Part of a small language model's weights.
Size: 15 layers, width 768, 12 heads of 64, MLP 1536 SwiGLU, vocabulary 16384, 114M parameters.
Architecture: RMSNorm after each block, no biases in attention or MLP, normalized queries and keys.
MLP neurons of a small language model. Each row is named by its layer, matrix (gate and up: input weights; down: output weights) and neuron, and shows model dimensions 64-319. Each number is 128 + 32 x the weight over its row's rms, rounded and kept within 0 to 255. Numbers have three digits each. A neuron's up and down rows have the sign that makes its largest values positive.
After each neuron's rows, "raises" lists the tokens whose logits its output raises most directly, leaving later layers aside.

L10.gate1529:095133105137132143158101181108097128132151073111133127141100100175079186149201156103129060112109148160123077120143125125176094116138077130184131194106122109121185068113132123104146106122127160081095070166175150145061091084138187137155129109130114168120117165141154112197159177155125185129127112195162113063095173214152180103147129105151135100123163144084117154120148138109056082084164119173072095091140165084154146181123146191121075153167100147138179113109083152135092113113143175144119080087146131132118204157149158102145109100120161160183152110130107099115137087185112106140156053122088070100120165103110114126139092113114082129132123134121140079158121147104101162118108080192137131176105046160126154182173100138121116118106092109142199140165125173118153140095129149
L10.up1529:128098135107136109159074132152125080152184106135168089170122104159158102098170166158139182062165147114164115104147108097142121152149165082123165099145115120112100138123120055110170118139186113120175088134148155119119119152119134178172124107153174138119143143132126155121165075045131140100147152207156114115140167143156200117172178154190166103072137160135137139144188114102140043135185134164175060124099178134104165132174152125096070149131085139117133132138082111147144167093080130116084095178164166183103134089112182136147127117147131132163084176104126168163089110155057165117118086120129129066141130139120149149123110085085060102146114109141100107117120104061088163079093151167132096119189099164111104106091173089133119124133107111112142150173153132159099172093168118
L10.down1529:147115141177132150069141089104108115109088164152143121126145175185067170182158160051099157111164129132119118082105119121086093077146110072124188189121074128117166100114153178134130196148138148118162134127081091085144136212124145065156169087113181186109123108175143125098122165130124137118134075171100116092118094100087170123091161094091130092065138082109109130170151139150097097075128118153122159115130213141164174141107134142145105149167125063103094093139128140116105078087146119083089083173107181133164190091162122144095133128148146144175161139122107099108174085132082130108163189153100081181076119167153095125177118120112072127199149149144135112150125164117140131122097095143111108111142088133140179163074166107137117113142112134160132170141164210110109153149120087
raises: "anc", "ces", "ement", "ades", "ictionary"

L10.gate892:111115092108144112107098152045063145143102089145117098106160123159099122114125144073147184089141162112110079171159137155138134128095119116145151141084057112157078139144092145124117111130130084127082117101169112094148103086158117222159151151155106092142131084170107124099120123169115111122118116123087132188125170144164157114144130152157155137072170183163133152103176150088105122171094111175081151222140143097135138163124063126113151131096162117140101089077102043126200080132149120139164135175141155103065120130145160114126108121093127133120149152150149182128137100096141128101176159123135117106148115123100156143134174135174136187103121114111158118127097101123101164136174065173161126199099108058152182122139134137180154157155094191081125146150146117122135149118158096
L10.up892:132148140109145104109140102130074115108126116107187152094113142132085193097081104089089165102123143061147121156112126141143118132082116104108146132153061188160126106148149114148158149064181113119112159155123093124164122084131145095165154168120138140133132114122100133124169095120129172112165110123132120204126099102096115094106076130163117126054113197121104109135083114083117164078139094094073159148138161156157144120099096107110160176132159171134072143127161092122166146153190118109178139146097129170091102140141096134187147089106136137150139083144169144082154147148113030091136094053112169066125119131090143158123148157151082149116164176163174123145130117102058201095114114161111142189096138079124176144107167111127145086165127175111098119179127098103107117176175190
L10.down892:182143081122163083109123138106085095099143120075160161095118172122151122085104127099105105123117165097161100190076110108106130135106147101164138147078148158117135131142098077155137159129115173111163147157119099107141188096112108146173128142117164119104117142106078115154081150186142146111150148130133120129147067181131127136141101095114102103135188082181129113141104120109097163094054114128135159127095112156141116181073134202134137160106150095127111138133108159159178153141055129150078085135135119131135110123111183154057116127109124122114161142148147080074112108154081140114133150164100178124118087149072162144085162158086087132088139085155158143145159150142151110148164136127113062170119163179134187144144062034134157114151116092121111173142175115106062075131123174
raises: " &", " and", ",", " (", " turned"

L7.gate295:093123121086159048072074129188063123155164164128134113083079146149122124154159101093108152097073156109135069113121145120162141179154118182125162110160131143123136128152174174143139139136099124121124183106083077175167119113151074124134127142154084081117164151144141151082120073150099113135173167135150159098129089157127192147183143141136108153158136140121073172191139105173103192175140141179162166163147116114110127121140068105135103181159120113152157117192146130141137063160078153122132134080119140097113119103090089047097131121094125110191138108110128153172134151096131090151150158077126150134161160146131119068143118150166122171115095113116122123139135134080163114158104159166113109112111130163133105160157205138169102164141157144156135135096124129160217152172142168
L7.up295:126121140139121119097153120151124059140106162108159109121106082118117122154170119054106076101074136077098104141110114152163136121176126130119095099125107193122114155141078146104125185148098153181102192060122159165113106113094087169128131103136077169145135181092085180088162098078141144102126162141167114139167143136143153125144126091065128136172089132117117085091111074125068103122133152205193156151078142129122117148117134128129115157111142102151232151163084162124138077152127155196174153086106182100107138127091147090159118195126074131116096120158161162061156080116123141165177096122122107138095116111124093142150117130092178130130100127119085127076098179065104097077137126139155127195058159188126142129111114138116141108156107152144155164078116174140128085143086131
L7.down295:094123171103135116141146091166048097134136189123116095140102109131118158091158122068094184131125170102129033170125128062140127150181114166127127169127103136107143118110116107125084153133102136128137194110099142166166077153123078152151115090101116174107162110144105123185169104153117056097136092169166113120170111108133151123115072088116140152110094119127188073198137099149053211162130127170135145145151118139066068096120112132104149141144159137120120111117155067164175099192124068119158120135145076130123077160054137036125141128114137132154105106135098142110112109096141084157112140080124097089143097132168113115183101190140100186104146161070088134143090100060100129112169141148129112116112105184167133178170130146129105126188054082184116206135156155142117148146149091
raises: "apt", "son", "mission", "van", "th"

L2.gate829:152096135116133088111139134169123143132156098148117104125066123137103099164118097131128152123200080182122159137084053198155131117104063144127093127125143166153147101098088097109122139131135103126113113181108152176173072141137168166106148101099115128088125096081142121164112124184139134153127127154122109121124097097129132175177111105068159151140177145127125137125150082088153123127093142134184169156137105123132107116112088174172129163125128090134104176106117174148160122124154100111114118056145094129125098130150070153127142092077095162119182133089138107150132124122217117083121185120064156157107120134114181103122049127093129132117134116122129107159129189127130132137156115085083100086153145133142165134186141074147194090110138150156215078084071117116150126148065143
L2.up829:082132077120124112139158112158147093086116151095147116089133168208114155097128146181122109157146134106100133109179106166176145142176137107100075150110117137178211098139153107130065122065118145130130195139088159156126165133119141122093160108134139096128169101074123123186094107092099159103089182120114105117141130112118125148119104085110125125096169109170118127164107162128149140068129186131153140174131088114115113073083155183111139143133164081120163149130082137092178140124167116125128109129144133121129116120118146099091025158169104086083165100075166126136105161048197068164126151100145202137102118104123168136130124126059105105118103115138063135163073108163105179131161102102114108155142106180122160090128195124116137125130164136065104094067122195110169149100102070
L2.down829:116085144129143174132135104079124065112159175106190155077144131089146121168130123134092069146151095136070131108137128187168090163158073174152135143146118161123103143186085125120142160116156126143062122108169175142148110134168154170128160118091195111070148087087157107114125155067165131156153151148095100092152116139126111110125158104096087129182095122150110086143097093131112179065130165090149215190140139110114134065148141149081154151103152091110130179156142190140191106118114158086122119125149104111098102099096180096087093201117120189140095192151139112148095143171157062120126177111153113111119092144109133113157074128152100144078106122140106141161120132195190168139146072085152098150136103143129144085158120149097123057137174203133136146180078144146085113178165098
raises: "s", "ust", "ee", "rik", "out"

L2.gate179:123137144145038152172173107130159114170170064122130155165079156108147141205050181133120151150118102073081133106176086143135164129107148131141173177161140094054195133079131125134180126146109102142177143074111147104144077152060099146097153140040122120089174099116082170131070145145174137156094173144161112157132119181163073118114127114147167102178057086122248157150115087103124105147067122128181163151141102121121120104099109164137111109141109168146104146137112096109127051117127173128096101124173118141081140103137143100136181148182114127134142078133103154145197181152130084155137107137137137070110117081153113142169117126097095169125128115098096104152143101117175129137192123167160122164100147148144157153180095128134142064129095128161068075107161112113090136112127190
L2.up179:124192143132114101141119132141156103131149036083124163105110172117090165200117183132160100165159114161104115108146095096163100105108094163124162107190099129086153079130082117127153128065106162143157164124135091134161110120139094162126146111050141089174166155088144147113101139137150178131124108180161153164119101243162124127125093100175130138178117071129163150122150119078106031148138155134134145139115100069120085141152135133129171095092080157167125160124154114179102081124109102118112113119153156106115251109076171163102126190131116133172157124130134129170150148095155054148108126153123135084133103078150112158116137149127072174176142100141084168111140123163133120103160072104115031113104103125133131157134148158142141152100111134131126137135148095130108138154135155
L2.down179:125130161178113136152096047182154105156147113056193073124168124105130127212137128087108138150132127159120097106149068136118129052096135118102151092148130118067120116135157046117195144112144154147162127152160141156144116118107109136140198135110115149155178159146155167134166067192155098129098131111128160125190113161097162141159096141170123167069086109145124157114108145078158090140140110172156159094122107032119141109105170116129122091130077137148119099096139101138119126121095131105084117156110146134105119083149121151147148140186109122115139099123127125189138163135128075128171101161137090131087094040109145136129110103098119131160127149133084146106089154127142166150127071137099102117140065113227131139129038118115130127197101141129130128136103119148178115104135127
raises: "olved", "olution", "ader", "enger", "ad"

L7.gate717:130108113121086137134185206169061101080102062143150127119090154154141184110128112136142096132183158103106143103081129107153100131119131157105060126166124102119086091138117168114111175139120120145147166151118127186148185149142091122127180105145120126172108131107149085088094095109132114104089116150091080086162167134090100131126095153154125112078210139141083091175138070146122190077148097147164063122120124119150189106091101153074137037196152114152109106124151135125095165177148132130129126124129119100136077116151114126151138085119033131077063151091110124195110099128062136108117189119148131149096105043099108134119149140086098086100121149126147121124166112112070150100081093116098096167096114139110151129145113148094180123116124113132125082137135107116113148126184159
L7.up717:107135128107120152151128207082121107170142112146115119187130102103155119134152093118116150155225111032056175133118062113100057130125131140093075092106129128153095139141100090183072187124096140087141118108108160141176136194131100104114176119128119130134155140133138154108139114139103112140157105159141068088117140112111098090178100128126072151080121165177084119202158117102136124093094150090168096100111142130111110127157133175091115117168099196121134075108120188130187095115066100123128110122113067130153095158162135134179091149114116102140154111124125120137130117107163140103091145164165054185080159074092117139105164120149105055102123180148100104198121142107112090156135159135080032153153117107094139155119165158114080102111065096110164056135171161096146194102192130
L7.down717:167095110119121122192096136221131078105107127168130137172106142162104108106112068133126138128122163086143184089154167154119117140130080120154114169132136155107141146102114189093088086111113128117084145113134161190179135143151123171168146150165087111197152080136193160185198101087177064069079125136142094097111138138135130157130113166118121131146155169152098105125168105121134083112122134118086093133070155125154193125122138097083089091100116115152116145157151077101153192169074160159142141118166131123147176128056096094174141147123116130212129147119163059128068165115130131106131166172160113137129103162119172128175174133162126090089135185116138241171062174145115165188152123071170104065103083147124104110118120081087137206057178132111169174155120106161151120185123139
raises: " once", " previously", " first", " raised", "har"

L10.gate1525:158134127180159110088138091130202074148095131103095136098097167154128187102117152152221181161108157101131127111101116104166108146128114155128106105094095115116132129158087124149097093125087131071095186122154119091099154116142098090180122160152025150083109116118150167168112145101131093083107117099159094113135153131086129134169138123161137146099116089193115180099098052155134102070116103130175149177141067115153040164130091135126122117113086098193128103125104191105078182148121104162096112145120087111183156160089141049116141130116165163118167123133150188212097110121068154133127104104181137114159113113138091186172071122165169117150164133156173111102179095116186114131081117143127132172098128141125116081117153138146119143141167133098149202130145124117118167123145173
L10.up1525:116120135162141090116178103116170099120132103126123090141092168145162182098102143133178239131143145078129158112089127085186095139138105136119195130103124098083168140159104146168124125119116138081091174130148140099108149088146109091193136137124089118095111117089135178156140137117149073106077071115126097108156109135097162133173115146105142139139103088196122195098132066129161143066107101136211122153134091085142037156147095141137116151131080069145137127120116155150136188139131117146113159148076077104195159114104097073106126116108190167110144122150156184172117117131049136100167120100171123113181150096128106182124097140136127131122187110155214114127125127076173124157107104151124118146046100124134147104136154095166123141104166132083130183131142100132106145111127189
L10.down1525:177126131115086160082165104074150134087133170160125133154104137170106131123065127171155179114153088215138107193160116143196048135146100118118116131107104161164159103169113143131133107144146120052125124126149133177130141086154131127131183149140155102160103154060080151165106186127178105137158155101059176113163147170090124094125163143082105120152148119161197116122151114072138147132145146136144121090145125140108106136154137173138162143121092159083158103121100137164132111169172155114159147127109116095133084136074141139125095094092129142132177106159115206110183119085127124091133136183092139148093104157176113138162132165072135074165109123107098138156144145126144125151141107140129113088142096070157153074098150117106137078173136141107107137140162133072070133090182080
raises: " and", ",", " (", " &", " or"

L10.gate394:149150105088133157187152142064133132125151106120121137144139100143174193169097168175133064195122112130168166175086120188094143066136154137153125208176073088137084142118152101152108150180121152115121183157076143094102104100139131104107101108110134147086105162147151148174147130099133120110102115131141108123110128104091173110108146172087108187109075117124126129164117133110092165163103144198124165061122174156138136127115094037113130106128106119114138154145178146139101122050101139162141064090087127152158128132109124159122122104083096113126131121101093170131156109169092134090183149134080099147116066087098052109077146067121119154080184091187131103103158068147113148149138093064094165142150144089150117110146146090125142158129155101131167116109131129099161076127098127
L10.up394:133142165108182138123110031062099149158125103116049096133118160147103124178097090143077129140145128164125181133138127112193083147164089148173117123148107128133151108163149109147081132135105165101118035120136098101120143175112107140153123111151131136111108140178103072057174121153113129157128130142128147109124096163163153096150131100158171094103101183094131081122073168202107081183132131143191088098066150120077151090188101143154135134116146122142127139153149098186122120124118132119090095131178156106116165063144085136140185160183075175121122099144133123077145114146126169173139185206106128185178189093163148145077082163138091172126137120197123126146086138152049146146159133177120104112147117162099107120192164135107144140159122179143168126170145118106163092155164115
L10.down394:112118153187151127169122129172115138100169069122120115211078116086162122120132146098145160182135132137198128081135150104150152086113181135137132081117143117117142117170150128170117126128099145146146071145091106154158083101152154102178126136151210099112102189048164180099146132130115104111102086131055083117104124140072146090144050118144112081147199125127160136091084138139127079197158125140159090178105151194126136127073141076118163133119105079147132126157169083108121160132166174195149111153105192124170159133106161184084124152110091149159169116068153136157123102153124103186201133121156144152090156143155120132126109125138103193160169126148101142153141150102162149123088092113116155185114070161131079117135107149122148133137119172133141142097134117113113169146104165
raises: "e", "en", "k", "es", "ft"

L5.gate1230:102134173125106135098147133191119150173149171112165113160129158151174145165170131148157109098113140133107065135106101145135110131069144123150117092141105133107175175126043109077138095101131122147099124134168091118152081084130117139104100170162149132150118141118149118089145181195137097102124063156178160126108090148167126133154114135109198109165136113157137087132178082161195136114122125123127134128222111106185111088155105153165137152084127096074137190096190149093121140172102090089140094126178082161083165150127120154115088087106114096158091131128205145087126127124201092113127132144129110151113155089092128152126073140151104073131126143133116124137120089147162125105101121145150166148102135108130120157152084112142188093136155123158094138066139131133158090147166143
L5.up1230:179182136120162148125141109099134229120149121082187132137137084150159117134092094087147143173152170131180104143109096061133152148083163130094102152106094171162093094171167112172119076132155129165133155101090142174081170090147157134132133120197133149082126082117109138095180162122129125105093126138181153156151094135114162135135101120145166153151108093177150134125190088113194134082105133121111123137188160121154138121111096159135157130115140148124080166163148096098144151087115127069104113084176122122146188139099111116107146123094142087151090158148158115081187103082122107109100167165131133121134088088104120198099151104100141138156079136105036094158146111181119169119117131123149128141144110144108120168200166125116118107087150116142133061071079116124117078069126097
L5.down1230:136152142053124136137099166147168179123108108068107150143135129122085155068133110101153189106133154127162141070111168115186122110059138165091105125069134100109157084125102143123120153091120128107114111127169121101148155110110087140104052131151070102144143119131154114100116180109159140067109089151134114082118136173176173164062162175135176161123188077149156139140131148145130135100099158107135112092080108078087188088093140154108094165091099106067104173153116165166126075122078143048118120106157103165207157167133088127163121124149115155101125094102138124080117137153089117186083132149135140147086093122160152086137218110160116105089102135109168125123060156132151152141109136180088129124143106111098128129115147147079094136156110036074100130148085135088177097174134128
raises: "ic", "er", "istic", "ico", "ah"

L7.gate1233:089093108151205102151163081188064082133113122127100153175095113157125142172131077096081138157078143093191165151047126078095162154050147167126180105154106094114120170127107088132169120151115150131117133167101144147108111136097069138115114127167159107136168137155143085177136134062145123158203056106132180142142146092105081174121106119136133128137151118092104170137151117138158064176122072127153154138140100081100066129122119153127095140134160099097102191127129105083112111107127100102080229129057121131137107181125121128086138150065168094080122120164155146156103129124131153121120186146135169152106161052119119122106138086122186126136100136091128083141133115127117120110102149122121134157118111145109146154107143168122118120090108167140119101137074079080153162104092127
L7.up1233:114126189115133131056122088134121146192134114135070159116123095102166181151114136095167122069069219113140152108094154041156103123158162225098149150110078127117104112173153141166191100127109154119152201139129162113136093129153117154120167099152127102105133181156094095167146102166108105178142135159086155114091123142100122106143089091156135171149202157160143205141144102157183080091128104130179137141108112109143106135146102170130136144120140144068120117130157116108038110090118130129130176148105119122167150168121135122094107140128123118090183094122116118088113099160085076104060161127151100101134121105162109150106059127138131094112117143138174108160125105091090139066142109143130138128127154153104072154155097142160082127081109090089100123122085070045151151142088127
L7.down1233:112162175133148096155136058146085127192133121160046170156139139146102113116154146147156124131121138133110129096058155146109057105168123174200106145107136098077131138165142110160098132198165152074152077053094122059145056104113064059119123118155151136068120172185140114112109089094123089117094101187177141136061133102164053128102163164188138136189095140091119132173166177197123192111109115185151158099109121159098044129148138127227118137178100135110147089121121148146076172135096078068105182197134095094160160104122154094145147108155148152065113101123136097143170121141153175068079148137127142139072095131145159105076167109111152094125101157072079111119158085124129113066116160129079136183162128150101126141102144093129124157148091134124138124115102071074173135144115155
raises: "ides", "ises", "ise", "iding", "ided"

L2.gate429:115147158160147104149093158124140080088090102120136131120182108130075149102105097151078140114112138118177114144176086168140137152042146169135147130164130127094136125143152117151143108094097186142134142132144064090120134049119135111039132147042133109080132169134152171127146152114083100101065142172117100164124134065161110149172160110124099156165190118134141164197135168158131143134161122107087156115124205098140175094102119199118146076115075142113120158109120147149115128130133142141096138134109148167150170177119109105164061095165159136174149125139118156172154139115091174179127111047144069131178166132094109138071166141122107153143162093156116117120109147121075130087163181129127113174103132087066107125096161057109138149134124156121111115115175063150041141139118178
L2.up429:114193151115089134135136097104146128127155164135112194113156136184150120088134126091085095115126120122168145148125083125108141131086162095129170137120122116091154146147174092155107062114116148131123107163161091154100156124135173124055104172093159099109112102160125108076166085129080065136122132187187110153187166139201091201175102117104109191140147115142098137145129129124151152146144083130126116163141195124147155063107100145176156104112144133130086157115125174112083145124119118131109092126095182119183138154195134149096110121153063142126131127131095173180138179091092183190095117141167098219187157153123134130107153107148144104089102119196209129159077135100070106121149148123115103178087133102091092099151173100115139162146140122093176126074127100203086167152090135
L2.down429:125215183104112121106098137108140111138112199140108167131151122133120162109132173081122080136123109126192135128171150148086125167119097143145153125102136102088153122175150103097139096104094163153133118091131116157128133129081146165076115123127142069096149173165098135096199141168171065143072124196166114164160132165122147148092140129060114146141140143089097163184107180141152133142135144173081112141144180091137152144110099136138136079093095107145100126076075133205126125180178157145112087131092164114198179136152064138169109101109193142172128159134128154186094198120104187176099142071119162120157143187128142079120145172119135100137085127191191083117131142118140142137164098095133133193110128115132089098144205151148100147131103103139139117110185102127101162181102102
raises: "lear", "utting", "itation", "ress", "rest"

L7.gate795:117162142172114131072046067157066173152110113111123090172083125138132126152156187098163114152115107127168186133121153133112105140087138197097038137122128148106114079145088139033101136120124187144203127140098187102096162135122148184171143213162167134123158153080121134147142114127105137123169061118176091117120149113079128127115150129137142103121150184149184211108121156075096129089118075145093122150088143158183150093115123210164144143152101139129152108100082144124106114073116112170162117123106109167145084058138139132124158169141124061097179154117220073161073090111083104121107092119152144174106180098161123109133136110136101153099180143135123182120125122125111129126100151140144144110041108117124127076130082095125105135068173122130135137098120126105109068148130125
L7.up795:093127194158079182076082125173097135097116104113106122141105116142189111123184130089122146129104079142180206142140160173043122124077138186086096132100128117128122067127174150111158124090111217118157138128101136082085127141144142161104143168130139091079153123112088113180149101152171103109142097086175148129118098088134107079132114138135100116157158144095153198134129191105128141069148082133120121167098114158169123064158051147151154095137126114146152112178104115117094117083126099157153123100072117163105105082102146149090099155149179081118138085140139096113135102179115107099098104157155112140133177144123096136134150126098116050079204136105122165085119116173109118120115141126102156119136090157074146110110133110085104124103168088104128180193128089090119074111118140
L7.down795:118091201086112122150040117131102142155134135142108139089096149183096141185171105078118159127090092090170134120119094159100168128099125119119157120110126090115092091120102150083094127114121113096094118154142191101115149141146140133121170189095127109067148142093126082132130083158154139154168109059145084169132095127095131170107136064180155119177189155131145168136115135114096131082146113192073128132095101143119157122088110136094160132121138141137146119128154126160107123106078114138121096149071088187140115094131131105122106158165114147172132116115226106205166091081092105119163089082104104081208076151085117161116154123094071098127127184109194162114126122187128084140113146111097132108083126122139099076101141174098180106078157128113212147118138117141093048088122140
raises: "ya", "wa", "est", "aries", "han"

L10.gate924:115156104119118139104185186146098087143166128116125101161136094143140147115119142222172157124133130071131132116104109139131136166178131169085107085152136171073097111139169120130110148061147131060107185116157102196141161104135143132116127144077086111156103093161167158129177123117135107146156117135168100133116141124135084130096118125063107135106102085199215185162136180103143165140081105120128113100172111095155121106106100119152116140112122152110090133078176121109132129143121122143171141106116113141147161156093153149144122197215138161171192093175072063105145122193114096139123107091162208074094147130103148145074169127096079158152067077160084055092116165077124100098107128076094065070058112137136156194141139131139200129178142190091155141071101176127110120111159058
L10.up924:146110084140091068173127116137120148075116126164184155092155083162099093139148127165154101151094107106120242086104101145128100121127100120122100128133090135105111117194144095120152132105158099171131136090124148126153157135171098122097081134092174095149115093133148118144127130122155119106161121113156130144148167105134159106145125079135102106122169133172193082085124156128114084141125101124122113144179164138110141162075139116146152119143116171113148137076128114098092100154155154088147067118177146150146096114076117198177087110142133153138111099161172133156164134149189136159133120082091165154112181089190164102114165173090087181120156125138190097157103107156065160119116124123122091139127128161128182181082149152119074061170140143177113166132196114011078155104126084
L10.down924:171086140084089135154098135152166139108114098159122111105174101189106125150136103143101093107092122115101106130068073132102155116135071169144022119068173171135136167134080182158164175065116092188083103078151172125117106139086118181094094152119127082168087154100137084137115090086140108133121075160118151126158104132171184183144138104112104114085091130189141148077075151166177204143151120133140125148126132135097090120143153076147178117197122177096118146103089144142144092150095183150144125153095174121180160134190100093120111089104082152129150153102135145142139167165110208158133156105142111090100135179139124104109116128153138125101098125178146158136195125194188124128120076105086142096117131158137151167149104105090140128144116077095142145152122161112190165158134124
raises: "back", "v", "ty", "land", "gl"

L10.gate1069:110182089111178185176158164029115088141114098173115172112093119131161095152097121080170066134081123154123159177095104136160160153105119116138139172096121135141076140071087141148124144120086188126158135125134167118113097123132137097145116125140151162054131095162094089173131094160173135116136147128143130150101127117075161127118144070103099149134100110179082125152182139153086153107145087113133107122141165102063076151140154121138172147125058125140185195162139140122193142144139164107110113127110146127106100081138123113174103159102102094088091150127092185184109118108122128103083123155055044102118137128177154188148128116131192167121134140112188196169148118166106153067081061101109221125161101160121104138127163159101109131165162126128127121161106160172137076157123139
L10.up1069:124143176065101106121170135054157117135133087118128168155109117152134101155129101100177084137113100178099128173099120102120120167118155138102119153112067141178121126150152121138144118111040100157123131143129099096109191100092099154116079120135092157139160200188095240213157106120162169132143103164134185127063167144079131142105163078158106123126130130139127104133108147166148122173138086150099123110171105126143121108186101198090176131136064131111123080148128142176121124170111140157105123137072175125131096103137107104164082073145167132080106108161154118161110126088069146116127146136105110094141095115120198119129121116163143158092184129142154122107105106157114106183110105076125171128164095125061134133152144081143138118128135126172122101131154122153098169113094169
L10.down1069:130121119101082099100178107125153088117126099110134149138072053108112102195100131085185115173082119118113134143129098158130115080101117122121126162055085124115114083131217136155156156142119080101092044090161126162223142073135144133058099114144139110179163139136089128163122084185160136164109095122145097173057203151140139124103110104157132162103132108186118138169175144152105066125109132099084126070114185098032155126136118123127169154138118139139122095132142129117149131198163160155082133145137173095133050105190170116174134119110150210152201140128114134118124177184154132100138083094112086143107165140116166193120084137177087081090155102145063175144135164126142075155095125053109128129139091168146184143111157104094099150068197171153153113142110079138156162116110076
raises: " up", "-up", "up", " by", "ors"

L5.gate770:095154106131090090143140124116122120096156156192124160133170128134112097113089137116107098051121142110127130117145137145130066100143132065109121076130135058149101153136161085148102147196111126105128160132087154132126101151095100121152122160135120113168086158161125088119107125102177121149122104117100075133101184142109097100106121083103099156107104103150110084116156217080156180077174066127118160114183107241148132132109152147140101168134096086183181092096171123123124142141180176153150130170103092125100121116110112121146124069082087097156155104103140092108155140170143137200088135162108108121201113163176071122128161175136178180137125109077117120140122145153119139109142124158154145097152167124131120143126095166120151136117157210151084125111138166194078108107156124
L5.up770:099082134083133092156083092121122110100129100155174118146173066206121132219154154171144081112174092133136101100111146073112104154067141096145164092120148100156118132184141156144163071068128161142114148124101102091135162099091136135185095126154113075101121107139117112166077072156160137088144115110111148087109149121113129149187113114092137106138094106079151061152173195113115120157084159166126100158128161176161076142099131165170086155135113130168145191212104174082149152077156135083052103140115192201167126058104125172169119171174144143153103112082094148086116133140134133148175114116107082177125095126111175153159162186144081113118111101163124090097141166112154140103134155152171122087108149043102140111129084113146125167069136172173137114152107092195156144142112151
L5.down770:092131122153114142107074099202145093182129128157206189131169045103055094166107167138113096143182145181144131143112124154142152179103159190100121088155175082100115151117095121105141123145145101148164140069080181078097081132148163122166102177107124122123081180157112096116084163049096136099127146042133085166127153095112125075078146183081122107113186118096170092092157110148119131144146163151104095159162158099120141069142147145148135152111141124115154135080047098142095152155094175110107103143143172129103089095161091161103111150162149125174112157174167146028125152125142150158162144178144118095169123076171132117081131154111090151116145112116106108145173170162155100092135089178124082142136130099201141060167131123144152112105095156149189098133110153143121131082162080
raises: "pes", "ips", "ps", "ped", "ip"

L10.gate999:142131189083157147133128099142088173116137042129137130104136165140129179053126149177179110083083117162118157148151107167081114079123134220133078118105181078140077091086056123151166155158186107128121129133177127120140156111101141115131133140155074205111100147121144171052070155170138167154092142134183102129054178184114126094167098107151136109144096131093130153168131140147131054096148143073136131115122161163146106141167134142167096173115110194148102065100098140125086141119131180135169132105120125139171130116108079114124060083132131083104107094085166071165113144122136122128174155168088160162122093147177107150175119093209122086177171165122124146137089174042112143094116139096164107110110094058149091113089152166155130139108150096165116114126122081095132110133166135
L10.up999:050130085135119138138192081159099111149176124163115035112075100142161201099139076124162155148160119189100131141131119081073103141091150142098095137143102123145145160079125052103146101077128064112131158099130054101157082110196142106115124105086112096069130174085126079149160168141102149101086165162061156154101165133104118138105148160163149150151115217116144116152133066120203182101127156094120099113187119100073153000094122099111093076153118163188157092133066134125084122105136149105154143144141103105144134151102127110157132074128166074139105142087168120106049135196147119116104153082095131114095093110132116106097110112139137131123155161114124151159160133140073168112129098109131067127125134077187073141080163150099147134161111181165084133139095122067122108158166170
L10.down999:122144124135075106170102190101172113128132139146151154072136151103168142062101086156161107110114036101201143165095138124103077111145165136076147125096088130130104122123147168156157155148173060130140153141146141131142160152105092177127134140137183181075156106164146108088168180128104123106062101134154134086053099157135112105112221158095167139135109141083141107062131126091122083062125142119143124162106104132124120134189112122062176154148118099121177096160137159181126242151190153119176142170111152165196091127137161140158143158143126149111118107136131173124140121108117063171129117134150120143130125151093181102127137101137181156125149115152073169145133098127178086123082099166142182087187079131114137192128128150152174151155088112132115074099097136138116140148154170
raises: " two", "one", "y", " three", " few"

L10.gate1307:140132096070127092134121122112101161136131128114091082094175202107098152099144113090111195125141130120173131183140129172151150136157154163112118121140121160100114086111129171106164125160158078150107159124195084122064092158081161106139109185073153092150169051139148105120091170133077042165047129084164109076065197134127121135118135118123115111151114091092144146103131145086087102158124194148138114147151112118113124143165236164138132106133151139117122165139055112125056087103112068090133165158173157133122116131114085132114162137143135084157195121127127165123073092106079134145114144125083108096173124128141125144126070151140142102099094139111132132120114084159172156100134164182091127180118131158056096137122162137165125161106109068153124139081136083042174160138094098
L10.up1307:066124077092097210158145102106098099123131084063135132122134131079093158108123109134127183121160122122161112136154098090125141128170109161128111177074179160079127105136126167090090131159125083176134177141118107088059138204082087107116124114135198121171125083139178121104173135105128058159150115103100080159073156149143123121183169154142133122142098167149153144097140097131063129089125113144120081146140158161093130157110153118110131040122135117141070115105126091177105153106150097117119126210136155127136118118172033115081105157185104119134149178143163173170062112086133138149148109152163175135120099105134146113113055030082151105113089108141150095091131092153169094148118165143112125096108159152132117153109149126147103175185172105113140127131097144070106122130127133
L10.down1307:156146132108127101103134147144130097133099143165135106117164173172106144152212069142150164176102119145115201115151124131134183155121149087125122142086114125171131130082184178112123115109126113161140098078112088137167131136091104141099141144082115087114107087189170163092082081163112146109142125079123137087085122170136154137088156143201090121123154163118177170115139112109091104198066112124089166160132054110072129147127151095136137134125075181144138109119154107151148096172160157093099149198130121067152094165184137153106127098150133150191100187078142150152126121118131131138150095105053121144068146059089156138114119077062086107082107040086089087114177122149121121106110105139103125162080117175151137136128138182055122144159137124145205107114130138123141098150106172
raises: " case", " way", " stage", " step", " time"